{"vocab_size": 8192, "positions": "learned", "qk_norm": true, "tie_word_embeddings": true, "init_std_up": 0.0491, "init_std_down": 0.0491, "dataset": "wikipedia_en"}
MLP neurons of a small language model. Each row is named by its layer, matrix (gate and up: input weights) and neuron, and shows model dimensions 0-255. Each number is 500 + 40 x the weight over its row's rms, rounded and kept within 0 to 999. Numbers have three digits each. A neuron's up and down rows have the sign that makes its largest values positive.
Before each neuron's rows, "fires after" lists the tokens most often just before its 100 highest values on Wikipedia text that the model never trained on; "fires in" lists the words (lower case) most often at its 100 highest values on Wikipedia text that the model never trained on.

fires after: ",", " ("
fires in: "such", "but", "so", "as", "then", "soccer"
L4.gate199:545507539498556503486486496481497491501528499523561467479512539486551470492465494484488499524509482454549510548512516506482480430511509540453537446594538480523435445489513470447532538527475469487436421511419453445540469511401437518429448516552489489484490504540529468495546472550511472522477458532480525517524520551546519484491527423525484498558517474527597518545444558492521475474572450467400447504538481514422441507464486519604410496441500499493484482571540553487552509525501467476551516526507466368443516567544444478459475509494566485469478506499489462481473503490560498516483477479508432590523521483534533511550559495469575455570516521498567482445522485486529450512518397503539541545512542489399511545530465534561488498575504494434495416525533486490515505506440513
L4.up199:545539515421554522561502514502511561515443531510450461493437499478497509467509500440532510445466412428466512554483439512500586419524436576533519516528511494518492458480461477494495467528475460487434499582504538518546513576502440495495419475484448504488498466496448499505498581509536535497507511503468537437466528494553488445481547450503487443440497481528464475494502500595495472486498483526444479501541490509504475482537508587517474496512495566545476519501486544471533546467512513406656498592555557497483483455519450455501505538504555508480501491548483480539473494526430548564519500510522535465544510441470547508521510514460576515526496546538520526543492421434583458490525485492442610535461473481419513486515524523518485471531499520470549462522518417518406445413499504

fires after: "'"
fires in: "s"
L7.gate658:525538496565481492510476445457462535447521468451522484482431542505530585489514516532545507498477507475490458546512456561470424536508473521485500595543505511489501496457460524425480489431474515549457458467575516592475539499503484417493517534518520500500577548525478519565502489574543507565501483480560584486506525459442538524414579444553447466540558566524483463447474506492538475436466488445455469512561509499582445531556502463520525546502524460571543401502489531422508526482469485450471463494553492544524519412467461507461497559457479515493537551498597523495535522564498459533495504490487483463480546546426533483524518444544556493441501538478504497502499468517455471568513494501518448488496478505449464441550495548531512544444448452503492495413474462469529439496555583
L7.up658:461544481444486491512502565545567511481502472539538521461446540524441490455505546493449593464573498459487515495477515500430481455575548461541515503484539527555516463440522435482493523516527471509525483577472564489483528570461519502426493472488543503412464546492440501478483478501466526523479489532556430484434495465568574491478532471478460502494523426508468484491575374486467476516547536517550564521507519520430437494487533454555539540436402445428506508521499524538416447441506473502467482512465516532512524496543538460541481507461533469500507427543526480587470556464470521470414497513519494443501530485555483523492486527465487498581539537487575471523541506496454521571483515527521548540509482463472489532567483486463469471539457501395490540574564465531469488582492552

fires after: " one", " of", " two", " some"
fires in: "of", "the", "or", "and", "noddy"
L5.gate251:500565482500525465431585568595525460555524566508501457494558425564519492503521499517491520477534548455453473506550456466533453445499506521512575409425518394453585531504596537493477580532448508509488502436517454541526476520592532471472500477489484498461477543527484490540442494494445477423539426436487508516512500461509413531489524466447534559518495534520489502471533508410460507602515479549468500530525516544502529491512495465488506587494541468557487501503509424488501434517459509494474450453471411535525475491474464538433469495467488589494496547451580471564512511472550491555473507527499478495514480541610481505445498537506513514532529448440477514486531475504483518513557484496468515549544534455522509471483543472481519534448482503490530508536507465564465422448470454
L5.up251:523479486544537479469514559558545483480458501523479555473481471448484475435537517493494476488446508560515512530478446489503563474492523503564504494497560485495439426562568487519498487545499524467439532452509424580475505534499511462397510482462524512489508503513441475506476502523617499427574542479544489565472570563533522495459458422511541499492489407554538432509430520488498454546425473570495528506430502530523506493557479440476436493531454477559511566490501532533465523513460495497560526524509539505458477473418514465543504589524513505546471566467539496499465539471574505506482470474492544495532481445486472465501526445554537444558514468558482495532473478573507528420552493512488468478536560476464457468528473504426431538502450492485558580600430503497536473526448434

fires after: " in", "'", " of", " during"
fires in: "the", "s", "their"
L5.gate283:459499473505458492435483592493489494446506502492545456534515497487511564528508464511555516459576476521511488471546411517601541462481462575564521489536481471509476451452507455478459512454498483518518518513499557494487521442623432520584533487549511483549529500518533567536515507512525504529499524516514474476548469538476432450536449488534449470451457400455570475495419475538479566509485539439398520502469582445532545537530458466417527492535475448522503440543485425474554485410464466505464464520481506517521496503450465515535498521539550554512495513505477529566543465479550474547512490535407529525492543466545507454542536504457502546400553464492553471485535550548486503509452524461492487487452526504450511439533499498448551530539524542441523525488540441548450424514542507
L5.up283:531516552466462484507511483530503536497514486564511521442543541506524536464508577536460459484543523481442483485553461517512450515498482479520571533484503540488469502540506519539464506525497501469523511478545591526531515396526515503526514471430489497498447492546457466472555421499520506567510506492561485572522528549448474460539496461570446564418528469474505414549427432431425634507510567457481505506453529458522483543496506529522497454544445489451474465458544519427543471490456436584471517563446507505490474487505483537448489493463529531474447520556530470505535435469481453452451499581468557514450551521534491447448514521483477514541516509489497446566519527556460515568402468468526534511480519518417488555511476464473550479547559548435536525489557483514580456530479440

fires after: "In", " In", " in", "On", " on"
fires in: "july", "august", "october", "november", "september", "march"
L2.gate416:441528539491563489409443502507472549450505558525419547431510527461491471504560526429508489481535473445549580521546493444489498455467571560469570497526462534569489480477524510501503471482492533486540526500442526488438442484465531554511453522512452481448464529460484588428507476493486534523540504409506472516498495549397481469511466475494442517524466532496514572434465474555501551470482498491488621478452476466548510497542508457549492462549520446532485544438526551541583531536513486527542543453473548478543485464534475520430442448488486522507486498522510503524459569496426474458539461501512494434462417515546538539545447516464544494540525522466522565545504426511525485445449429466470529516538562537510430471454518537516528514499526515565459485566526455504443504546433535
L2.up416:529536465455569530467484460490507531495529471569524391448499489434511569498489532488533560534516512517525521534470514482483545495509458465457548462492478492540490585580502520533538519511451484539519494501489496533525467581513512465493525515494439473480508465485537506507505511435420546473441519487551523498498479452471492496529524470500560495494426551473505499475470605514528505518481571554432456496474548491492501439467544540488447429549502528486511426412539490504566454460463494484498464475612551497538493561517518486466513461455556481463513474520480586522480493466502489483528466527506428551566523518531568555480456491407518505512453525408519428489505541410571413551447562541517451525575496513478482530498570501499460480435516530440441542500454503554560549439481435

fires after: ","
fires in: "and"
L5.gate590:539538477501518480458498557541523454586545462590537542525501483555485503488522509587509464539506520470484560407530552451525537509565499504451510449457439439559537452472476529496469555479463570532442430582520501507455505495441511438477528451464498510479575527531521476489531549517479476486482497474566488470538536467445469523496558443481524487475496499519467483447452498548465511528483474473493553473465520528436526442459559456567432531482458509467479465487496498489508589573440537464535425550598481594488470442500495440558445489529515480480516620515528506507556480510527575541476532484496433484436557498476515537479493479539479497512478482487489476577551559479480531486529432424458434537508466501477505500505500462480502513499462494466486575515581488404535479480479567
L5.up590:531528440476527484464507551492489500535529453463505552446496445496508501561479419472495486516479487480510526459498494469527548468477575531486544535502465508518571448518503538541562539517419536525440509539560536512499450566452462461446477510538483515498575532510481464553606550546518543601479533517509512499606493532501525537521528441464495455508464505423515406507412505503504477577519523541527479500418509527519483548459542508588485527472464506482499450443435502490525481466540502411499467480449497518478542576478508511555474531449462491453473459510553431483595454470543558438460393444569466467594466486485541464457524482530495467463537510460523503449593539464456485503507485545472468494558494498550473514460535501486501520483554459482430507537511472519488543549465459

fires after: " the", "The", " The", " its", " his", " their"
fires in: "own", "following", "same", "only", "next", "last"
L5.gate508:435528487478465507474477436483568479517486437544545493534473552480457517536499523442581525524495530492526581514486503558547505483447517484524486474497490489418494519478439459486513516523566477525559567450477467477547508489514520472487483498458517514575492523505444485508456476493568512490547535505518443561589489543515526462540546510521429458539554519536496504555523504540534527481552501529478556548484524486576513538548484470493446554420427479464500385500573545507542440425571473556497535417472590466449471490491494512513485455449479459551453505527452461537399382505512544503515513519468574548479510445473494530497528489499454503431449501464534504477528481548530489503520482505437495516497483485501487613508538442466419547485492576424474484495522524450514455509450576
L5.up508:574487521557485528528510508439596544488484477488600493471425435576479484499546450440517478448543470437457507466442445507531511538495457478492516466566422506474484516504472488488505524484467561531517489472525514461521434511510519507478428521471585480460483559466477490533561473512516538558452487435514500484528539521524499558522510470520494475563472464461490475474512481486582556556496482502552513516534419490469491524495508560470533588549488537496418462477464513503489444509501463456512491490533600458553532486540476453495509445453505517505553431582462534513493460559394519538513539557532474528482543492460468473466440537494469552537493456499434533418479486538540484515535518456500584508520489470447590479532591495535385451530520445479497486500531502400524483517485546

fires after: ","
fires in: "which", "where", "what", "some", "when"
L2.gate651:509435542481541549466449470525524545510488535586472508545486526507507446506542467515492565424533466386442513508431532498477492599570538513532452518507407462475433517545575506478470456581522545462456478519472520445491457434485474542483506445509535540445474518520581501542481547530496519516468543475505552608623492515542528520538532463453416520502562443477448480499485456464452570427479501493446497501533503521463539561511487512520515497518541474515416465523511518457518488552555538486472526518568509558442461525503495460509506503475442517518453465491551483497473519494481459519495552524493494504522459484486518489475451505590479486463467416467537482473431486528451513510507532579501528474443597494517501528540483485520402496470564495509529408533450477450498499457529491
L2.up651:482434468503473529525471517537526509471513452535517501504518474571447576374531475507443518520453460454513519500496501623503462558537508555509448531562469574500416528523551516515473420543493499481572455511521461493449448524434501472521561432501535509463506454484549497494484586538559528478457494459472506535520509423486535474440540478479464529512568446517498464463525535471499433495493479450466469478484581591471557538493495492522562588587588542531510536462575525519511469520586463522445542504442566523469505541474537451506549455487467480510517465509565398441447492473484502502497499514512485467466499467472468524499498493526508450457516453474523458540581527493421483492525544540526510498476464441434469499511466448540452501488545529512467453489509537466530554487549555

fires after: ",", " ("
fires in: "and", "but"
L4.gate193:476485537542530486466479522489490522500483490514449444411549515517553454477495466517518566382496461486563487496531468518450503522432522515539487523490450500538527469508489462512485496508454433497489486492458576445496505497433522498586431479526530515546538431491558472436510478505545561500503543612488468565535491577475391469529506507490511457496505485560537490527506496536497405475559448516435490519507532460511501474533490503587519498488546436561518524500472523468500474517491443458513444542472536493482413484513494544500425504546488462515456494461492465498511545502505548437549486504495494620471497452554506562388509397526482554488500515444592503486440527536494579558495488533556498472489541458499476539552470530471496454464573566554508495507530453479542427521508441
L4.up193:494525517526541522503500461548498529548505465483491440513585534549482563431488465507442505506505429412566567482548561522484537466493558583501524413493466524535542563508479578476455482602511475456523551548474512451493458485433520525561443500583533476461533529483461408497494571524426539492575513533521531526466518524478491462454509552557588567434473453461516592454521531532525402526503504532521431517464537494495529474489418487464447439518510479494479523463515480528523510504501500457510496564533552488478504481497463530498409481504523547513546510450462475478540532529493498473506540430556506523509456434444498540460514503594550448523508494488524484498496479510514493581491407530517500487536459489489431513445477509519538523498502441454461478511461515391445462489499493

fires after: " to", " of", " by", "ed", " for", " about"
fires in: "the", "his", "its", "by", "as"
L5.gate482:492463433557561432470493509425494463488562438453577455543507521456423519494464502508508474542475506554530525463478521483544535458517492519530526561510513504479511466455497398453498423491535510506459488475489472452574507444536562502517498468514588496537574519504498472483495523580449536521528524472565507563509493461530494517378523439523488526521474575447469503495507509517524564489479492468491425462548505384565423470493481571475495520506533467400481487524525567491516510534558476503520494536542538470498463460542519489555489479499603513408537465507484491473473467599494486462463521584434512494519511492559541529566544440489434541564451487481459463529506490503492493493461532544484462545474488511517582435512486475462522502519417494495546523539495535466486472527552425
L5.up482:476561466485527485442531517550503522499587536574494479489517467545435484493526482428497522551511406550554536532495484453497518498460461502555549562516518476445422485573458472539427465494489511595451510506536509480566483361460565525532534537459557470519543485471462524537472456558525464506510530503467510474507487519475523503419528429482447462463481514469479469513452501509544444578482524499451464492492508444562473490471444531485493513546476534461527542531546521531481440548531535505570493572545574452492448478511468498572449540496461503374514473495503509499472510509562561523444515531488532551524538511530516434466449521493529488519515486445498423483460498540500524498472560569539424487513442529529547501466456484513439525527492474510535474453592459460484447554546430

fires after: ",", "s"
fires in: "which", "that", "and", "who"
L4.gate554:452482452545506483488524508445493470478462532444455457566452528504568485530569528446507531516562517454513438467554509418457491518518486506478489509496508569537522564538437490458462458512492493486483500504511535467494544480450489436501488504500468544548521524537530513492557522484507489552404563518473495509529469585510454475440495456444547529506511493471528524528457562527519499505537501499508468467488522518471470559445551597464426571477558530475480549506505512504533506463464476433535479501472470536453490515484397532520570520542579468529471560518425440576549490492472569482529543426526502590530461412500533466453530479567540469496388511500489476532464503555504477495487486533553428569513474566468500628483526421480453471528505507490502472487479421442526512524458434
L4.up554:531494498529476436431489516513466455453460528535441521481445536433468527433565492530460496471531472521547459483490522587397591518484481500523491457471465513520530474507500502493461485570512491521450518510424539455558427588465468482481493601562491515471493460518456528539499545512548538586483462465535488482427536533553589507494491519478533540469468530495520465508461547487479460429561478545480520514505484523387460526501506502504550474470505488485507449516501490514437506498527494444495470472477450524394444522499500466542528552488422588473506499466508425524483517574526478561483518503444469590516492433505496532502473504488533552519509525572535485500522486538516464579526442526497455556545438529481542545542545573503508427484605539492397462481484527511540471527518480

fires after: " number", " some", " all", " variety", " most", " two"
fires in: "of", "other"
L5.gate93:503506504484492490500504472560538458498532532584539525558437518492532476457499508486541470513458561469472429466461522436520471552474579509475549523490523430452471480513491487571501575540485476459475435468449483480485469516521446488496413494517546482491469536484422546540550463515465559436494448522485457478510473535520497547479472488449479487508510505463514525454500493518517431534423471509625565524441481553500504460476635552464523500444460531590522502574546488555507478559539500497470505529548477502529589471435486485541540482461542490545524477497469575487506524538453521483487455515463525433524528522597523529458547474516528437464518472418548512465467478496498445579516463430474461522536534551468534462487572517547500446533482508539437534494553426480433506509422524
L5.up93:474534479461515430543462571491515552526452492499523466523508551484491456435466421523531524588426508497497581531508462500419407485527399565593473539465545512461578534456513429478472442522469546533482581519462473499499445490527475469491414472557475493541526551594447505527474541539588473475550462497440447477408465462497466449484461456456514498500510505543484469473492543477517477483503495578465477540553514446511582498507463487473440488520448470538471549476557494471455528436515494539520449477585437544493592500464539436490508481545545493560536537439554496517467477480519547511495520480467514495531484476485497497508520503529539445467558487552538485476510473482561535483565593474508556516502458498491535503537515520540468484521445457471482488478507580488482518470575506

fires after: ",", " (", " a", " an", " United", "\n\n"
fires in: "american", "japanese", "chinese", "born", "states"
L2.gate115:542474485475502505519459507469524508544461501480534513533446485517538536493440433510485484474469459499449499446527495480442532531513509481507519466570477501395503537524493433508527542524485535469469472561483538530437467454548501474473521524476488529560497571507514541460465460525540545468489539441586599484511547460499563549441474518503499529435480487442433553529504493380448429574490484462508548509401569537514518517572482478430565435513483399451444470521534438525529549534526445497466510462516438444506438425474512494498450477502489556486490580456521553553520538537501586470450489492458529449539442489496491509544520548568545549494547511454569511542545427483457459527531548550510505504547484485477494506545543473473532420507434490469515490563542500480492544518480510
L2.up115:478529481456472531546475505498499556496387498490541470491528521511487453516522501494511534554454482534509550489466572465427506516487487523531563429541544510500441505480570514452508563470539544504524473580491495534469457561559476548391419494476495497469459509505569455388499507510486564527548516507461487463458513430508450535503544522492590453479428457439474599465481478535536518492488496502558533494497513474526459504519510470547515438438488523478491529598530537482491458484501466484541431545454564430455542542498490517470461521508532564472466541518471455444479490396466531536490434558506430529567517482531507492525571564482519535506482425463501530504525574561532479465466500430477466512526491483511490532437536529435523521547520492493512473524552556561586536474436512

fires after: " which", " that", " it", " who", " what", " he"
fires in: "is", "was", "are", "occurs"
L2.gate495:491489496529520472537533470485487530468469513549577538472469502523564503581448455486468558455503520504511468496491492446443483527539420471401494521520491496544490425452538397503486470522498588493539524540570520496499423506460460445485468497472474472575481505480545555473484533464437472408483518510601500464531511566496448520595448405518537497455455604474453517521510548486543486452551521543566521498504471528506490492455509511485555530420447511560582489459510524447457485403533486539557496459498490519494524457486439539468575492502522509557458544461491466476496572526535569488487472462511544528519502516473545455501473495443583525421429461512463516540505511507566520561462509513523567527523530563495442523476436476480541527476480499494521461495575523490526533457498527
L2.up495:480504510493495435482522537468444526528507577492519474482513569541507528479451510503503479430481388488623555477511455493448448572464415478445518495524488503470434521482558472559564532561515496474510491520497544529484457451490545461479460449511544437632461511444510486454471580544502483439507519507526515490555507445514503501532477514494522455430471498506528491510532547525542514471492552511517456504450450525561495572443530498503585534467498452523503442444504458483501522510457550464521449457513501521497493489514533469451514491536476489504420480540430439397497553521575497435558501419507525484511510489506493444517489570483564514538473480560459471543593518503509518480469445540601523466560540513525472502525473508502490491428563445550554543470445497555455469536540513

fires after: " had", " did", " have", " has", " does", " continued"
fires in: "not", "to", "also", "previously"
L4.gate128:495542452515494554518504423519496561461545454559474542523452503572475520441509516452475534504469531544452519484472466585459365421520491515472520496535526535501514478470464494452443542533489463496502444513470452526466490524370434457560503464495515605571505521522569545470451491468456594436597486480528532592479523560505468481492538499551516464503472519514508512544522505471554520470549550475546495483528446503459469523544417475457530490525480556528496542534499499475511431465519495456501473443511501465509494475549462479448579510426457557483496465467530478477563561572555562538479501490476565441478489567503490493521537480501458493451472459504525501490515539434599524456517453512494556492484543507527498515537431477456513501446479487537529502465513582503456469460502568
L4.up128:529489487442485482525522486429436509484509476536522518522509451454461447519471452523507551547505533500416507510506464502527467451469516540525488574451518487527515445477485494451508479487492554563508514486477520546507541433570515563556513519413417497583521466526498518476477474518430588499566426427489480563468530480468499505498470575554488529501548542472499544507464514543483468497528550464468451457529489483530529484568481492476570523474507516504515494460475495529529603490506511474485529503493455482435581511535488510540516445430559519534512553527552458487542529464528506476586543511481588473555484468464506501490601544455390505466507549487469534458489443467542464483597544467454448509523432507497525501446507460486481446436426471444605436521511543464512410536538524

fires after: " in", " In", " the", " Z", "In"
fires in: "the", "late", "zone"
L5.gate393:493482439554549541498575493510497437552532508548533488558517532475591493439525506527480533510586564568597440589555467545489486528495491464517476415467570478501481497521582545515477502516516488454455532543517435502496457550427562494492442549546580522519529490554400527508439488527400498430530483507509465521546492504504521474557457548451463491458535484509511557505483417523566459505479536534456507482468527409481560477500507478503495486484476507444599445519470490494521496487512484466474509512540494478561481492445530577492462444505463507520492526527455478517525488531447491479540486479493513496491483551501533468444514569388469550528513530547475514514420512478530453467482504483474527420429558453487455532473523512508504556490527512491495546437542495416451449441460443
L5.up393:566499499456502442561470513493479500441532451539463482612551479515476496400522493500485487481524490517489509459459426527473514562491427457535528461502525459502504449481533481478552453516534464593511530479570464512511455529547481569488522424574461514589502528498500507536495450480482511459536450543487453596494507535559512460481486491440490469450546501477491523509499556529558481522447431460485555490548570560533513449432497518556505419369498499509468515421508498509506538477539518564466422537522520532506480544430507468445552502446487528505515504517582479485514484482493478473465516519562462494526561515516453484481512542473571521444530478462452519503506471489545576537536517450570451472504519571495498568475505506391408488514471423474505561483551536499509536478510487

fires after: " the", "'", "The", " The", " an"
fires in: "s", "following", "other", "next"
L5.gate11:466530569497498528562420505568468460539461398519552567522472450520520537479450482493415529380448497453519450399492485482462512447503436551497531496544553544540527474480471488455531435467492628482468544562442462547502448508467561463515470504461505480551568566507465512571523453571561500515506527440535576534497493476503554471484512533539422461408558480460533517479471515482545510511505476478474456503563488479533502516507461479491473529488531521494466470433521557546472454556541504535494538509474517463473441474516476579493513491439454543505552434501523484484502482570495562525493501519469524531571560505483431381529473515454539522437445538494484460483514464589576530484499547500476504507481497480521484491494519515461491509513513462478532511527494554539454460491523540
L5.up11:534523439513456490516459473458521495521506534442524442509519480557523423491432508519533549416457507519495457496560472528532524527439476503440507516379567523533504492522429545489540528454487540568415570444437489493506488518426462440509456498501436438463485478586521463501446448468515507459526533492591484544527442487503535504495537534562557422496461499527552540438513433599497416511585471511548506524491507476510480519518481479469533526510528540518399494480541468440461483453532520407563550498487496506541521476518558491553620460485544476526476499511494552513505500508512538421444501542531497462527514510485516553518536500539500469449451527502450499434513476514511548443485505470505521511505542526540474463485550438535433571525569528519467486477483521562456565491502502

fires after: " has", " to", " have", " and", " had"
fires in: "been", "be", "being", "remained"
L2.gate100:553555438537456455537589471518546586460523479520486532497516502523521477500479464452487448497481487490563528509507491545543497428493491517513457558441498518527462503540451462511479536433505532512561505478439457432525548537424521457494533467493498431577487547450575533525571399517453423477556485518494513547502524522473447485485465577588500504502504517483570465496527513468428499497505463486466493518538551479505487474494558517478516452517457480523557483457527431485509443499502420462511492492462442434526489447597574484474445522476515446518465547460517538536621496488542495479519497533487474494505542563529527444487456520520467417497497531500508496497526451541554496543421551472496499484443575465529533532539408531460560515537555447539524500400433525531527557508483480
L2.up100:531474486519498530504488450506457532497560480557453483472455471535502526493439478511490432453465451442595493502485477496478567494502443528496523456460476472497611497467494486511444455536485552515538493539540508538500464473525478497544476456480467508472458549525431484495513495536492496563497498569483561482502526553488432440548530553437513553466497484523481524479461435545560475557578413500513460461478560476512525527480370525531448474515451514517495513523435597525503513483570492545438487544531461492435519551546508457617573478509474508482541518524488479509547484551480553523481508439594576561439512541427525467486445445470449547447526488499510563517487461501503478553496538572485559509527474501445466492498494403480509480525510455500536548589466503463453435536490534

fires after: ",", " and"
fires in: "and", "then"
L5.gate489:464494486538470564433511474482570510471593539540449470611488508558499615487456422526516559527559522471551535502514486511476527478518512489498497460444468453476419521479501471513564511473503530491535523535417519422561522467480487463508487471560485545525525566531567539511497535518504504581503529533580424499536526487491545577506498459522424540473480477498516450477479476571513526467498449444516557462434483509463503540447473510478571470516554478539564539526501552501460521458470424470546486490500453534518537485503454525536440433520496496460532494440486511473495497502558515461512474479493456605511514462508552528398460473516528482597460502448507490452476485501492514452480474531421435476479536486499433532496410500426520457429502428505552500546483506461503574478524516
L5.up489:478549512496543533528532512521497506549483417481464441570452526497532517449490493486501519499516458475548487452464523504540491485479510471544538485420518570518484543466526493513504518448517500594485501607476542507576532508546544458523500398503501574516525544439494514526445538509490502476513527400471491502546448573427525447533564553456522532511522549591465471468427508535458396387506522522498517542489461535431479509427528458438446534488507503448554500466498529451487515452550477419492466525431534531486523528502478488575478495463519605530548520473466489544494451459524544519473482452483486498482472475551543553535446458510544504510470504473524521491430443516465453546495431492573520520502476538542485506495457509514538534563505475496372489491527492465480425551506543

fires after: "\n\n", " (", " \"", "\n", "—"
fires in: "a", "at", "the", "an", "and", "in"
L4.gate24:467448569478508560469563519441431561527539542511575513447481539548546564509494479499452469491476456525506562527488549502526446496550488480438501455503492510497472557519557507502502497528434578551490443532582485478415492533426443511489483592622496457495527512493468413474471448474512481434472503491518560534461469472521550490475466509519497473479461503523498493449508411516553465482443528513484475530566491500450486497484448462504507459484483468472434486485513545475447502492461491431598454502492464495454463563571505472409561496523498594508483554507542428531483501415520525526470540449535505518515588522500489532489518521543450584509501480492602579492474508525503482512489494503458495462507572601521524503524478483499521472517516413489460517459473522569474573490471498
L4.up24:487466481549526544455521486460511453477494454509501576457532522519442564498497505520492526511516463473544542471526476448472501506542466503516478453519450459574460504477515491445516474521508599599535503494477479446516487475466497534590488511550426542440476492463510431595548455520576481461523555479574470424473491508521502558487533490460495506437525506553513477528545574556501517509549512592517480487471465493483548473488485484495545476489497445483444513513546548575455510455517437504527555594477467487485432474525443524398497524491469532504469515496512510460561498486512521535475428492520539525541505452611519520439503477432483540464584482485519472454426514471507465545467429540500555525504458563528440463514504468471450457569603470513509551509497453570404549506471492

fires after: ","
fires in: "and", "or"
L2.gate551:476547481504509459502509447518542537581533528512493474498438514494491570474523434507516518480471488493483600465501434472467551505489480534489504467471520488464496499577513465462578467495514478504584499463507499534515510539503417547434422439489497546488522527439551479423492496500486499552468519489561527551494515566518544526456470500510472483463526508484430457458533506453465477472510594530464488440489554494484502474533521513509481460481500436539537488572556533527470573490606533494475546496541486604486556493525449437484428547490455577539523509420521539552487471504527495533497435573418464489510544432460470485362493527498510534488528503445502611490519500465433433513509473460511499517512441521461418545450516466507596487475501483527525466540543472469469533518472565
L2.up551:564478488392492527464481502529513567574505472498506429499484551574528515408399477449516506509518499455523557528489513521445500527514462498539570524519490398489498481466563530506509438512532498532496489501533482484454396494568513481487556406473558512493483482438414465541517507529463570457477559489551472499436519530527409552476547450519503452520504525512431538522520549489522473500471490503503527540469568477471576514560466495563518429427497437537543451628503511472549509523553483470485496505502470514512498574440477504492465528443488547480504522472542530532481535484503496528507499481501424490497512450394446483492467517500542429487527489519522568528525522518478506440497580513492528455467514489468438547535546469569542482554540515437465460540536545473427506487479524

fires after: " It", " which", ",", " it", "\"", " song"
fires in: "was", "is", "were"
L5.gate390:528542500508537527386560486465481527556529532471529399501486574507514515437517553504522519574520512494496485438435407525460479500483481505497520514454533488547508496487523480439518553449482472516480499494553528469503474455473501485542526515477491469449473584400544526493536477508464477530448528546524523516496523437489503536518488485581411525466487490579440477510563503460487517462527550521496518501485471470568535501489579448456510544470493435482518544566551503566466445513495526476485432493476472480538475452578489557532557495603510525556445529523482529495459514571517527529521541489481371553445529420535477506453480519484451464445446460458508519467493537511444458472378506534536552470474471533536480509444494536499514383501556503557438475483509531534529505509529532
L5.up390:477486508573520566445489507494446534570567491465558515437558451502500531466516525510503403480546531523570427543568493405534503490477552484472540402582465585464457516542576486466476528488473542413455495490523480510506474482518522515508481518498473404557441513459513474484518444470466554502511520539516522526537471548481502464467531547482463448464507487496485474456609502505402515505531501482507490493504536490478501515420521493469495499566473503466471550523525495485582537470520478472508492552524467469482489484538543471496597516539487577527473449568489575540534497505514523536487583476473556531472474479475563492511413512455538490444557571512538517502425537455443460507467550490510531446540470452523431432465468518434441533536504455527529464486488488525433515533427537

fires after: " in", " on", "–", " to", " of", " Add"
fires in: "the", "additionally"
L5.gate416:473507504509466476521554539493461509483439429436479520537502517460511574545526480608496486543550487457478536467476462539496503485571476473484501513448481430493433516518477491495499475470550479484499525549504513467500434489521500466516481499505528564526532499494522548457503490460539528467556500493544477522416541529507556527619481473525442506563496398447534466543503436434457498436497589485444498495560556438531496457525528506486567534456466493522465488421477491516562501491465531516502474497580502499529478394490539555538437543473469502622485552566429511551488425548475450502510530522452515496489410497551478573599509477550501466483528486458408526486490487462502473553515520554499478514544515412473473468512514547541516538544434480504516534555511445487464534437546482
L5.up416:447462498584519466507450533484514507486446520524482431488509575512492541469496483509486513557469536472522486450555530514490461550542551508479514483463485543497466507553548536493528547543505503569517500501501526533535451498467492482453510569483562489534539446502431513521550458477480476546416499421534535564537524506535439503459475493461485489542551510521494568481392486511445437512558433523474600541492542490546564455489473408493488484500477538430529535466462481510477486577477504482524465464568506510435484430519504513454452476483515517468482532524502448501524475498512503517473555503441580382463508545481560486398455565488449539564530556562578484578492487567553470554501450438511492414447474514437468471487452531490479560491515507504506473504528510535462523579442433